MLP neurons of a small language model. Each row is named by its layer, matrix (down: output weights) and neuron, and shows model dimensions 64-159. Each number is 200 + 40 x the weight over its row's rms, rounded and kept within 0 to 999. A neuron's up and down rows have the sign that makes its largest values positive.
A block is one neuron, or neurons of one layer that tend to fire together. After each block is what it responds to, as a language model described it from the Wikipedia text at the highest values.

L5.down76,241,205,182,232,215,210,234,188,294,80,123,194,268,245,204,199,201,143,192,239,185,228,167,214,181,202,247,256,199,239,246,152,184,181,260,249,245,155,173,143,180,226,230,193,229,160,252,190,153,258,163,162,172,190,240,247,186,183,181,204,164,211,136,228,189,190,140,247,250,176,186,153,196,229,246,155,119,279,107,179,217,246,217,226,138,209,212,120,258,190,186,158,187,230,186,198
L5.down107,283,199,179,235,137,257,209,178,223,170,195,240,268,143,207,200,248,217,162,199,209,199,203,219,228,296,193,195,164,274,152,243,243,251,196,215,282,240,210,146,191,223,216,232,236,185,221,231,213,217,192,191,179,127,276,193,219,183,199,191,181,206,174,180,240,201,225,180,123,171,198,176,164,173,163,247,228,165,160,164,177,234,207,211,216,229,136,264,210,208,177,156,169,271,213,208
L5.down204,206,234,217,212,225,171,177,113,168,254,204,170,271,235,179,184,209,188,196,162,198,174,146,168,233,228,192,192,211,227,239,187,215,154,187,181,165,229,195,283,163,248,269,254,188,194,191,249,249,213,209,181,231,172,269,104,222,227,245,162,173,196,165,207,221,163,229,220,177,137,270,184,234,183,290,209,205,237,180,148,208,168,200,147,190,223,163,172,183,253,197,116,164,201,209,191
L5.down245,205,200,179,181,145,216,108,221,211,217,180,161,185,245,130,161,199,249,194,200,254,182,187,172,215,229,232,209,146,179,202,203,224,162,247,219,228,235,198,176,151,153,266,209,212,106,153,123,118,74,205,218,191,147,257,210,185,182,167,186,208,242,182,195,206,287,197,189,227,263,156,191,200,185,228,189,113,192,191,132,249,209,130,270,208,162,139,232,202,137,191,196,185,212,197,174
L5.down309,202,231,241,217,168,193,222,161,212,128,193,128,237,218,257,194,247,223,184,242,161,217,185,212,228,155,219,133,212,213,230,230,183,227,187,233,249,252,205,190,202,182,136,246,173,262,176,245,193,259,202,217,224,211,277,215,205,193,241,208,186,154,208,158,173,220,173,285,147,248,197,234,214,197,207,250,157,187,227,245,187,178,168,310,197,186,253,130,187,194,176,251,172,167,214,255
L5.down312,227,164,151,223,167,172,154,228,218,169,245,228,166,176,213,261,248,185,269,191,320,207,240,177,213,166,166,272,257,225,195,264,134,178,144,213,153,224,210,151,216,235,178,208,175,138,246,259,183,158,116,231,207,228,160,236,192,202,286,184,207,220,274,232,215,177,198,145,221,184,204,216,223,205,109,177,218,185,200,228,283,185,188,149,238,159,157,205,243,223,183,177,287,218,214,191
L5.down348,167,171,211,168,176,249,278,180,217,181,144,213,184,132,217,188,208,239,166,214,151,150,199,167,294,295,168,168,209,184,248,217,211,214,177,146,181,288,265,192,241,180,232,196,199,265,192,199,148,180,220,172,189,199,225,235,150,237,163,186,202,262,140,232,218,185,228,218,107,215,198,260,262,154,175,230,161,191,191,239,235,179,127,131,212,257,181,203,212,235,203,230,178,193,228,217
L5.down352,191,165,245,215,220,169,108,242,249,148,182,202,252,155,201,269,226,239,169,262,148,158,195,240,141,235,263,197,260,193,191,257,240,157,193,203,207,174,234,135,221,187,195,246,188,228,172,227,196,224,217,205,207,173,214,161,192,65,241,197,128,263,174,175,240,244,215,181,241,153,151,180,241,131,163,164,154,262,142,230,220,201,206,178,142,214,240,205,192,152,228,224,244,242,165,191
L5.down378,230,192,257,163,140,88,227,148,173,149,185,248,234,148,189,201,218,136,133,130,170,193,201,215,203,147,212,150,180,175,245,192,106,166,227,208,217,159,276,222,137,253,191,225,178,178,256,243,133,236,251,152,301,235,168,142,220,226,226,234,212,238,172,224,191,185,138,160,184,236,176,184,210,207,173,129,275,194,136,210,265,236,156,271,237,222,180,221,130,231,202,216,192,180,168,230
L5.down437,219,226,111,205,219,207,180,150,190,196,181,219,189,150,217,254,142,199,101,229,195,140,273,181,173,199,214,125,324,232,171,236,269,238,181,243,207,212,198,231,163,179,191,267,236,221,184,209,123,176,202,255,233,152,229,187,194,162,212,230,177,115,181,206,215,254,154,209,246,240,242,187,185,228,177,243,208,221,154,184,154,244,182,209,248,255,156,173,221,251,281,265,194,184,208,251
L5.down462,191,212,239,216,169,135,146,173,241,194,216,187,193,249,164,203,216,253,172,187,116,201,202,209,206,270,209,241,168,141,211,240,194,122,204,168,219,201,189,228,145,189,219,264,202,180,260,241,130,194,197,177,151,166,243,190,237,281,168,238,155,211,129,70,195,266,162,182,210,161,161,202,204,188,166,204,195,238,198,238,168,151,219,237,185,225,287,88,278,252,176,223,239,141,230,206
L5.down468,218,144,206,200,203,202,192,198,214,204,245,249,178,129,201,150,252,216,199,173,287,184,233,212,140,246,178,196,160,168,111,216,234,232,269,198,228,104,188,207,206,156,176,269,133,183,232,211,181,206,141,171,176,162,190,198,152,252,150,208,190,194,162,140,209,179,183,210,205,206,158,184,213,288,267,231,214,170,191,292,161,147,178,193,231,190,177,244,205,149,216,159,185,270,150,194
L5.down480,164,197,210,177,253,74,212,225,193,188,155,192,102,181,188,220,189,153,156,182,154,216,189,214,139,144,208,167,149,196,299,166,206,161,214,209,206,186,250,231,231,169,240,251,267,198,209,268,200,230,148,238,146,183,185,188,185,145,163,165,199,207,238,155,225,159,159,178,225,202,225,215,107,186,146,218,208,232,264,178,135,163,213,106,150,222,254,200,229,154,119,251,221,228,184,239
L5.down511,189,206,138,220,266,169,186,155,232,204,207,233,189,241,163,232,242,203,162,210,195,158,200,218,204,204,215,223,203,88,132,214,98,237,212,185,205,212,171,145,186,166,101,201,206,184,222,219,215,189,129,160,218,279,231,135,233,223,193,163,182,170,183,212,159,161,182,185,182,153,286,163,161,253,227,184,226,283,247,220,142,239,185,214,142,219,133,238,196,138,233,211,208,188,275,212
L5.down534,218,175,153,192,186,211,155,206,256,166,227,158,165,257,213,191,143,161,236,229,228,229,142,201,184,159,220,211,157,197,193,195,217,169,233,217,228,185,180,184,187,265,272,211,167,244,170,166,253,157,157,190,146,206,185,267,145,178,273,144,241,226,187,198,122,161,206,194,244,190,176,233,204,192,285,250,247,204,176,203,214,238,168,230,312,172,137,156,188,193,210,151,200,152,294,146
L5.down631,233,147,177,197,243,205,228,212,231,212,204,214,164,190,260,179,197,167,202,184,222,179,212,194,228,209,164,202,281,264,210,178,226,193,198,322,225,217,206,241,252,167,205,209,200,239,184,182,151,265,230,202,271,234,169,283,200,218,233,166,200,263,55,226,233,197,170,191,247,179,177,192,209,251,227,198,177,212,183,236,273,202,231,184,176,171,231,223,200,201,193,183,139,358,192,161
Responds to: Hyphen in compound words

L5.down21,118,233,224,223,230,185,214,199,147,223,172,186,202,172,161,206,104,104,184,197,223,319,160,179,212,185,261,258,173,221,203,240,196,170,211,215,236,213,256,173,202,177,170,187,171,207,208,223,213,122,244,143,154,214,305,256,244,209,214,203,200,253,172,210,163,248,188,160,150,206,172,189,157,192,199,178,226,207,132,201,123,197,197,229,157,180,248,163,218,227,285,194,233,188,175,245
L5.down37,147,233,181,195,203,191,164,167,149,124,229,219,224,247,211,207,279,122,115,155,165,215,169,191,237,255,281,273,202,210,191,215,135,262,149,223,213,199,298,231,187,216,172,209,205,118,149,173,242,203,227,184,155,198,224,160,193,192,190,237,162,257,191,239,136,186,224,163,160,147,221,142,224,203,325,203,213,202,151,207,206,146,187,133,223,169,230,203,184,203,168,159,179,140,243,177
L5.down105,138,170,208,215,169,194,161,214,245,152,229,214,190,216,220,176,191,251,258,245,273,197,192,253,159,180,122,220,323,168,204,178,259,180,144,193,169,202,188,147,241,183,277,190,233,195,285,169,195,177,274,181,224,213,232,137,203,149,180,183,179,194,275,263,207,115,138,219,183,193,298,172,169,183,136,191,218,212,173,149,137,162,251,204,170,128,112,165,190,226,205,195,243,179,157,213
L5.down124,260,170,201,178,249,232,188,202,220,97,179,142,158,214,151,259,142,139,229,291,256,230,161,201,183,188,225,247,200,222,197,187,242,224,186,183,157,241,229,243,195,205,121,300,233,156,180,234,248,143,239,307,265,151,189,189,178,127,197,188,174,161,157,222,248,214,202,174,202,194,187,185,266,159,224,226,250,193,263,136,230,200,168,146,169,238,162,216,221,245,158,176,182,233,263,171
L5.down130,228,209,247,195,263,208,195,186,201,225,179,229,197,154,228,225,209,151,155,252,221,232,200,229,220,131,229,201,249,199,207,186,280,159,210,166,248,174,217,192,256,171,168,129,209,202,146,221,220,203,215,192,210,197,217,139,142,199,194,152,249,155,208,274,169,284,233,212,120,207,193,222,205,182,175,253,198,207,201,351,214,191,204,195,187,235,149,225,107,237,199,256,170,197,165,237
L5.down255,183,193,267,189,186,152,247,264,169,308,160,178,218,236,213,235,247,224,252,244,188,267,162,148,169,129,198,197,271,241,226,234,159,196,230,199,201,168,214,207,159,254,195,171,199,150,164,218,209,177,118,302,168,273,274,215,207,208,213,262,197,177,188,226,221,180,239,134,222,224,251,243,140,183,179,177,242,230,225,167,146,202,180,230,227,238,207,155,246,186,221,272,248,260,226,219
L5.down282,248,255,178,260,233,143,186,171,232,136,210,198,170,170,205,201,252,199,219,231,166,181,164,126,195,237,194,241,240,271,255,137,130,255,280,130,224,239,186,143,164,234,201,194,237,205,149,180,150,199,152,242,180,201,133,347,197,225,215,207,246,247,179,234,232,223,185,171,176,190,238,246,200,173,180,228,175,209,186,181,188,255,203,177,206,214,242,171,197,201,186,184,135,194,162,148
L5.down302,225,216,203,159,153,187,187,192,216,238,159,178,189,199,128,219,129,125,157,219,228,236,175,222,180,181,142,307,182,184,271,227,195,152,180,205,225,159,186,178,161,219,193,159,253,122,179,187,231,209,245,170,193,198,234,151,218,236,187,106,208,257,183,179,224,192,179,222,248,238,222,202,171,253,214,119,110,232,206,203,224,309,163,190,191,266,114,163,200,198,209,213,190,171,223,160
L5.down353,257,154,237,177,221,202,183,138,274,218,210,208,152,193,169,203,156,224,195,176,218,208,232,156,175,115,228,250,250,176,251,199,152,210,175,234,181,136,218,251,236,175,211,213,94,161,220,136,244,198,155,200,213,247,213,166,205,184,217,217,196,190,211,200,142,218,242,207,220,273,185,193,204,265,205,150,203,258,251,252,208,229,200,186,208,95,242,139,222,248,207,220,273,190,150,201
L5.down431,171,210,126,189,274,189,269,203,207,189,349,151,165,184,219,228,148,215,135,246,187,252,176,196,189,197,161,213,163,180,175,201,208,244,167,183,174,202,209,218,176,207,209,179,166,231,253,230,273,184,217,166,183,239,172,320,147,187,170,197,231,174,216,160,255,211,222,218,174,226,218,234,121,177,187,223,251,133,203,131,238,243,244,241,223,222,113,262,239,206,196,227,291,221,184,248
L5.down454,227,120,214,255,222,197,233,170,184,178,220,223,152,240,247,197,215,168,232,161,202,178,172,203,168,185,208,146,221,249,190,222,189,338,226,230,130,175,199,160,201,211,173,215,245,224,203,215,190,202,156,221,160,218,255,233,205,153,159,210,155,177,210,141,208,184,231,170,189,206,218,264,226,151,257,224,163,258,182,137,188,156,138,249,201,176,146,170,213,184,182,196,212,181,139,161
L5.down492,225,250,166,182,269,156,207,233,220,173,240,174,172,269,168,202,168,154,239,164,164,174,176,196,282,246,180,252,239,212,275,244,229,217,218,187,264,169,153,178,154,159,151,232,186,195,274,199,182,211,180,199,205,193,207,283,211,214,167,197,180,219,208,238,158,202,255,220,192,225,197,208,164,216,203,190,203,164,152,225,131,218,259,224,266,216,218,226,221,155,200,133,162,307,195,225
L5.down536,256,171,226,195,176,179,237,130,162,220,185,208,186,265,173,247,217,235,208,183,232,218,282,142,207,202,191,114,254,170,199,171,149,240,161,223,266,171,178,208,228,222,223,190,204,284,281,174,196,186,225,185,260,219,178,139,179,247,242,197,228,176,139,207,213,180,182,249,153,246,165,229,201,239,157,165,168,218,198,277,191,171,236,208,134,153,226,294,237,193,78,239,212,133,154,280
L5.down590,154,171,206,153,292,184,190,180,176,171,200,189,242,210,192,211,155,237,169,189,151,214,156,179,204,196,196,209,155,249,216,200,289,255,168,184,209,191,243,199,163,222,178,192,185,161,141,170,101,167,204,201,245,181,227,189,219,158,217,226,164,187,157,261,180,191,257,217,195,227,220,168,130,193,201,216,192,161,224,244,243,175,187,185,282,234,222,214,252,200,192,184,141,223,200,211
L5.down600,153,188,261,140,179,183,176,143,242,199,184,186,209,145,215,175,230,170,250,171,215,194,223,194,179,150,199,266,230,149,178,249,236,210,231,253,158,203,259,184,248,211,198,211,225,245,224,208,222,185,148,172,153,199,245,195,195,232,104,257,174,206,234,155,277,197,207,274,171,201,172,270,233,316,126,202,163,179,206,251,178,184,206,218,255,304,248,227,126,268,153,282,258,127,135,155
L5.down624,246,214,172,249,220,222,180,175,207,221,244,218,224,176,174,268,232,125,234,211,279,197,113,225,172,177,192,159,173,194,207,173,273,221,147,161,195,203,124,166,210,219,97,202,170,221,160,231,202,244,169,225,207,190,206,145,198,116,166,204,248,257,146,105,219,220,253,202,198,202,165,213,213,163,228,239,213,249,164,288,184,220,198,194,205,203,202,188,167,133,248,171,204,145,219,154
Responds to: Table cells and dates

L5.down112,164,186,228,279,330,135,160,248,194,179,254,142,204,212,181,178,177,185,189,166,246,238,216,208,222,238,126,176,202,252,215,210,155,180,214,190,290,254,231,198,194,117,178,183,219,187,217,211,255,236,191,257,226,197,196,182,154,238,199,241,291,186,199,145,176,295,231,162,272,236,261,179,183,227,208,232,197,184,238,223,163,195,271,178,147,188,257,249,177,246,244,160,167,172,259,196
L5.down193,199,144,156,230,229,184,190,181,184,202,202,282,302,193,200,206,236,227,207,208,236,252,240,200,200,179,190,196,227,169,199,207,209,215,175,167,184,206,121,153,185,152,250,142,150,186,260,135,209,175,208,217,110,227,171,190,238,151,243,181,131,171,149,192,206,230,214,239,219,232,193,236,159,169,184,225,191,135,179,173,84,174,172,171,187,217,154,259,251,244,169,172,245,220,132,207
L5.down200,269,209,256,143,232,233,247,234,162,203,195,202,179,217,231,132,207,218,159,167,98,190,189,243,220,123,234,233,150,198,158,149,185,295,210,197,167,149,202,263,155,203,184,280,227,160,160,177,263,225,190,229,164,197,247,215,196,218,237,228,213,211,226,204,159,178,234,238,208,142,245,205,199,184,199,227,226,213,198,194,192,120,204,135,140,186,181,188,201,219,179,227,189,184,195,206
L5.down286,175,269,205,216,219,240,203,208,252,156,265,210,255,255,193,175,204,199,238,217,240,208,167,205,247,254,256,221,198,226,214,203,223,181,240,198,178,203,175,248,224,184,185,172,215,215,128,180,213,222,136,154,167,309,190,206,198,152,182,119,196,198,186,286,192,200,180,220,162,36,177,133,188,286,123,270,257,198,164,197,143,197,246,167,258,213,280,232,208,247,243,179,210,224,162,162
L5.down289,208,108,216,162,142,242,263,201,182,235,265,218,175,184,113,135,221,191,228,213,224,249,219,236,162,121,135,202,158,206,217,164,207,208,189,178,195,167,163,158,199,233,164,199,146,200,300,216,321,255,231,197,200,166,129,188,127,191,226,201,198,221,204,213,262,146,250,117,207,206,201,244,141,188,256,182,231,232,185,223,218,189,193,201,165,194,171,214,221,191,165,191,235,246,185,130
L5.down293,260,163,193,183,92,222,184,221,190,194,179,203,181,238,252,152,230,220,214,181,264,192,139,150,255,196,237,223,208,144,147,204,185,324,199,196,181,259,226,168,154,270,208,193,170,159,248,226,179,216,204,142,157,187,229,152,220,192,135,137,200,253,226,204,133,185,204,179,195,168,210,203,195,242,236,219,210,201,231,201,148,192,296,259,173,190,240,259,217,197,251,239,179,209,198,269
L5.down372,159,157,180,218,187,191,197,231,217,168,212,247,251,239,205,203,200,257,225,159,215,127,240,158,229,183,212,258,191,260,173,112,175,268,183,194,236,182,214,284,185,172,185,231,191,195,173,262,206,241,243,224,176,224,147,233,143,188,165,189,249,178,206,239,179,149,199,216,225,173,259,170,243,138,174,315,216,225,218,196,105,144,203,282,263,201,285,226,260,158,248,209,153,200,192,251
L5.down379,153,168,237,189,190,180,157,212,171,312,277,199,208,223,190,236,268,135,187,223,240,235,190,142,206,217,235,186,180,166,249,231,213,213,213,135,231,198,157,235,252,211,225,227,221,156,263,171,221,113,202,168,165,169,213,228,154,229,216,186,154,165,245,190,264,147,283,230,228,214,239,190,242,172,161,225,187,115,171,156,177,190,142,206,285,159,178,203,222,231,198,234,275,214,206,171
L5.down385,167,139,216,208,247,199,222,180,189,204,195,158,244,202,168,174,139,209,183,131,225,190,207,237,246,205,210,253,220,225,233,196,202,275,191,166,262,209,215,190,198,278,221,157,197,250,300,203,148,207,315,113,192,242,240,249,187,164,141,226,200,205,119,229,259,64,174,158,154,312,318,282,197,178,208,191,229,192,273,205,192,187,218,282,160,223,207,252,173,232,199,189,246,202,199,290
L5.down478,181,199,169,220,220,236,247,203,168,262,238,266,173,141,217,207,159,181,229,163,167,198,236,164,178,102,208,220,212,234,226,177,220,181,231,235,207,326,216,185,269,183,220,151,231,151,282,209,182,178,192,88,188,203,171,140,213,196,221,216,214,182,211,166,221,267,226,194,184,136,220,194,262,259,213,256,199,280,180,212,191,229,280,188,203,223,205,163,255,179,245,162,231,215,166,203
L5.down493,190,244,280,185,158,195,186,225,229,132,182,187,237,95,168,111,233,206,252,140,282,226,141,303,225,254,179,165,284,189,189,221,208,301,197,184,204,188,228,202,245,176,171,199,249,217,226,152,269,154,210,115,238,239,200,199,181,112,269,248,193,199,208,225,234,163,196,210,236,198,263,181,191,197,190,217,227,172,122,190,120,180,158,138,186,168,243,190,200,199,140,224,159,212,137,200
L5.down531,206,214,159,256,184,221,173,224,215,278,188,187,197,196,190,216,156,204,202,163,156,209,186,224,182,150,228,283,168,231,193,172,245,178,254,182,146,235,232,300,198,215,235,234,183,201,159,198,225,223,251,179,173,190,184,198,201,197,137,172,205,151,157,203,249,234,142,131,238,291,195,288,187,134,298,218,198,236,263,235,295,236,220,215,247,183,94,216,245,237,194,209,188,251,205,176
L5.down539,211,189,209,193,160,223,192,156,252,241,198,210,215,153,154,197,173,140,166,190,148,132,274,168,217,229,189,262,155,232,242,217,202,237,184,151,212,252,188,193,213,315,191,161,246,201,175,213,253,280,264,149,170,217,183,208,190,174,152,203,298,256,184,185,234,185,203,195,249,240,245,191,200,257,131,294,218,207,170,180,197,153,205,172,221,169,158,255,215,215,180,251,161,256,135,212
L5.down562,187,198,194,156,178,208,175,176,160,204,163,245,200,164,211,196,165,191,243,157,235,174,149,218,254,288,248,237,195,244,198,206,139,273,137,124,239,240,205,79,214,290,160,230,165,248,226,183,201,203,210,217,188,212,247,174,182,203,231,185,212,280,214,254,144,240,239,223,169,235,189,232,235,225,167,261,190,173,173,171,134,250,278,242,223,213,202,175,190,241,201,194,248,190,185,125
L5.down622,172,243,189,156,257,194,158,234,230,186,209,188,123,265,200,215,237,246,250,271,183,172,166,133,147,263,272,270,176,264,176,206,173,239,201,153,231,217,195,141,176,258,236,157,235,177,240,176,174,184,213,178,189,246,106,199,121,205,150,177,186,199,161,191,209,187,143,111,216,206,166,177,168,190,238,180,170,245,210,221,210,139,254,160,274,211,205,207,184,169,229,176,146,212,224,168
L5.down628,190,262,212,228,238,184,201,243,239,216,272,142,177,200,204,162,190,252,188,168,137,261,248,270,206,224,192,146,132,203,178,173,169,202,202,158,216,219,146,223,172,130,148,180,179,277,187,224,207,250,193,222,291,226,215,140,244,213,159,168,233,244,167,247,325,181,180,197,200,237,195,239,226,273,181,167,284,240,150,257,278,211,190,89,299,145,186,206,219,186,222,221,190,191,193,232
Responds to: Before nationality descriptors

L3.down63,195,183,231,143,157,259,175,272,171,207,218,230,139,209,217,254,138,218,168,215,160,180,260,208,201,217,193,248,272,187,205,220,152,226,157,176,216,121,224,253,214,164,192,163,200,234,187,194,269,157,202,144,193,259,203,180,190,163,217,164,142,219,121,165,281,210,244,244,230,231,191,225,136,204,208,162,198,161,138,251,176,158,263,160,165,207,245,192,117,140,128,248,149,247,139,252
Responds to: Date month names and coordinates

L4.down158,173,204,209,135,230,225,194,178,187,206,174,156,183,146,179,189,193,180,214,228,238,197,178,218,197,134,240,224,259,230,204,181,124,237,223,225,201,242,136,234,191,243,136,154,210,164,207,201,207,213,200,212,189,190,283,211,221,208,166,202,175,199,228,201,264,228,232,176,193,232,158,138,180,204,183,179,191,222,154,196,261,238,255,193,174,220,229,12,210,180,241,215,189,165,212,249
L4.down224,255,122,224,248,201,276,168,231,245,203,237,152,228,229,150,184,196,161,189,167,193,208,237,121,180,228,190,201,220,250,223,164,227,227,180,160,297,198,196,304,199,190,265,234,191,204,146,154,203,215,218,161,198,265,226,171,225,195,189,115,173,235,264,225,141,200,218,218,305,212,197,226,246,227,244,228,216,240,233,196,188,188,243,163,152,273,182,229,193,176,233,209,152,246,271,227
L4.down334,181,215,198,181,161,232,203,194,123,185,220,214,139,250,203,193,179,166,160,244,199,235,161,134,253,115,210,201,229,179,159,257,210,292,288,149,238,199,233,140,245,158,148,189,206,201,191,170,227,211,152,203,233,191,300,166,175,212,213,183,197,243,173,184,192,194,152,193,237,268,208,266,190,179,268,189,201,144,211,236,164,170,208,211,276,214,206,214,200,201,234,217,257,181,212,208
L4.down428,211,204,178,71,215,234,188,164,207,74,228,196,180,227,137,240,197,219,196,238,265,202,158,179,185,240,244,153,217,152,228,233,160,231,196,211,199,250,159,176,160,211,185,132,152,234,171,151,196,186,169,119,179,227,228,189,214,224,210,265,217,153,180,210,167,229,277,202,200,185,201,249,209,207,213,195,219,253,110,206,121,226,383,216,184,206,232,248,156,201,252,271,213,170,223,199
Responds to: Month names in dates

L3.down551,186,191,200,215,240,264,193,209,226,188,214,156,169,223,186,139,182,183,289,172,186,182,253,173,151,202,170,196,191,208,199,267,255,185,135,268,184,217,211,199,192,141,135,144,194,171,309,207,177,197,212,199,198,256,196,188,214,168,270,229,223,237,225,155,307,168,231,203,129,220,254,180,145,243,163,148,211,235,290,188,187,177,203,191,219,196,163,170,229,274,199,251,244,165,208,258
Responds to: Biography lead copula

L3.down358,246,194,190,156,170,181,261,217,175,226,161,245,135,198,197,208,180,282,102,249,157,220,139,257,210,169,145,158,181,140,212,214,218,146,103,202,206,229,145,229,255,156,267,197,208,238,156,187,239,174,212,184,243,231,184,69,138,215,256,230,163,200,204,206,141,239,164,242,290,202,237,222,181,164,139,122,286,166,178,230,203,184,179,185,218,220,201,196,234,232,124,219,150,185,141,178
Responds to: Mid-word continuation pieces

L4.down71,192,156,201,253,158,224,161,138,242,242,272,261,221,221,155,187,250,256,227,161,200,114,193,196,208,280,199,241,250,147,166,146,207,248,146,199,210,182,236,214,186,232,253,183,223,156,146,240,205,174,266,125,163,243,237,170,187,169,225,153,177,140,207,205,143,209,187,198,161,213,112,272,282,208,186,211,210,175,241,214,137,202,298,176,235,153,233,219,208,247,163,210,243,184,245,208
L4.down199,177,181,187,215,305,180,234,220,206,232,201,259,179,185,241,167,247,189,157,219,197,147,214,206,182,285,185,195,255,170,172,95,198,228,253,166,148,208,172,105,233,226,186,256,242,124,132,229,183,245,184,150,234,190,139,215,199,276,156,258,191,219,230,176,206,275,306,201,145,145,210,176,233,248,186,176,260,211,251,173,220,182,174,249,161,203,191,223,241,211,184,235,246,222,212,166
L4.down438,229,193,260,160,152,271,236,227,128,223,173,213,83,156,164,127,170,174,173,195,181,203,169,197,254,155,199,269,251,176,174,176,117,312,213,234,190,223,196,166,182,217,163,158,197,161,219,139,204,227,215,124,247,250,228,205,194,210,225,236,267,249,125,195,277,163,225,197,157,166,180,201,180,169,180,203,174,193,251,195,128,163,270,206,200,161,196,196,225,221,221,225,246,173,194,226
L4.down521,184,178,214,236,108,198,238,213,124,170,138,188,228,159,213,215,236,219,213,215,189,185,237,268,239,202,208,151,226,172,252,261,217,257,195,250,212,199,189,190,154,207,218,113,189,231,186,201,207,193,237,188,245,185,146,182,216,213,221,143,219,209,161,302,249,170,194,184,229,118,143,229,238,191,192,283,150,210,223,235,139,224,252,182,185,271,191,183,173,166,172,205,225,166,224,252
Responds to: Indefinite article "a"

L4.down31,112,189,166,223,170,199,182,189,234,240,150,228,130,119,201,205,139,118,198,165,195,149,210,164,164,232,206,215,228,221,267,162,257,160,149,154,215,176,165,245,210,175,229,255,117,246,145,154,210,178,155,207,214,122,198,180,251,234,227,219,202,201,244,146,163,290,344,118,212,231,181,205,153,213,177,243,267,189,218,223,194,204,145,148,170,230,263,162,177,188,221,223,215,126,182,227
L4.down115,188,242,145,201,213,182,197,180,285,158,188,192,158,179,190,164,267,250,191,191,218,154,125,220,204,211,208,143,210,192,262,182,184,197,190,221,177,272,214,243,292,294,109,232,149,239,142,186,202,201,190,263,234,198,213,182,218,177,193,207,191,193,136,179,154,214,206,243,222,216,226,117,171,176,223,221,181,227,168,205,174,193,253,223,209,232,159,235,203,210,202,223,238,239,216,237
L4.down488,194,184,216,224,221,225,203,240,236,167,209,181,150,220,243,174,152,222,196,227,260,233,139,257,202,242,229,227,251,268,221,229,205,143,190,172,208,109,268,163,193,197,260,276,272,195,243,202,203,178,201,180,150,216,301,271,187,234,178,140,182,212,229,154,194,218,179,160,237,201,271,242,259,214,190,247,260,114,214,142,221,193,187,213,174,263,190,198,215,234,166,171,265,153,248,242
L4.down563,193,185,290,205,216,210,188,220,225,209,274,189,234,223,236,191,203,175,201,227,182,162,179,206,151,229,213,173,279,205,262,168,216,163,231,123,147,197,189,165,124,174,252,288,211,171,244,243,194,253,141,156,166,220,307,230,231,159,168,211,207,237,182,233,246,201,204,232,174,236,238,162,175,215,152,194,241,195,159,247,282,180,123,238,217,181,183,159,166,218,171,179,235,227,183,219
Responds to: Mid-word hyphens and joiners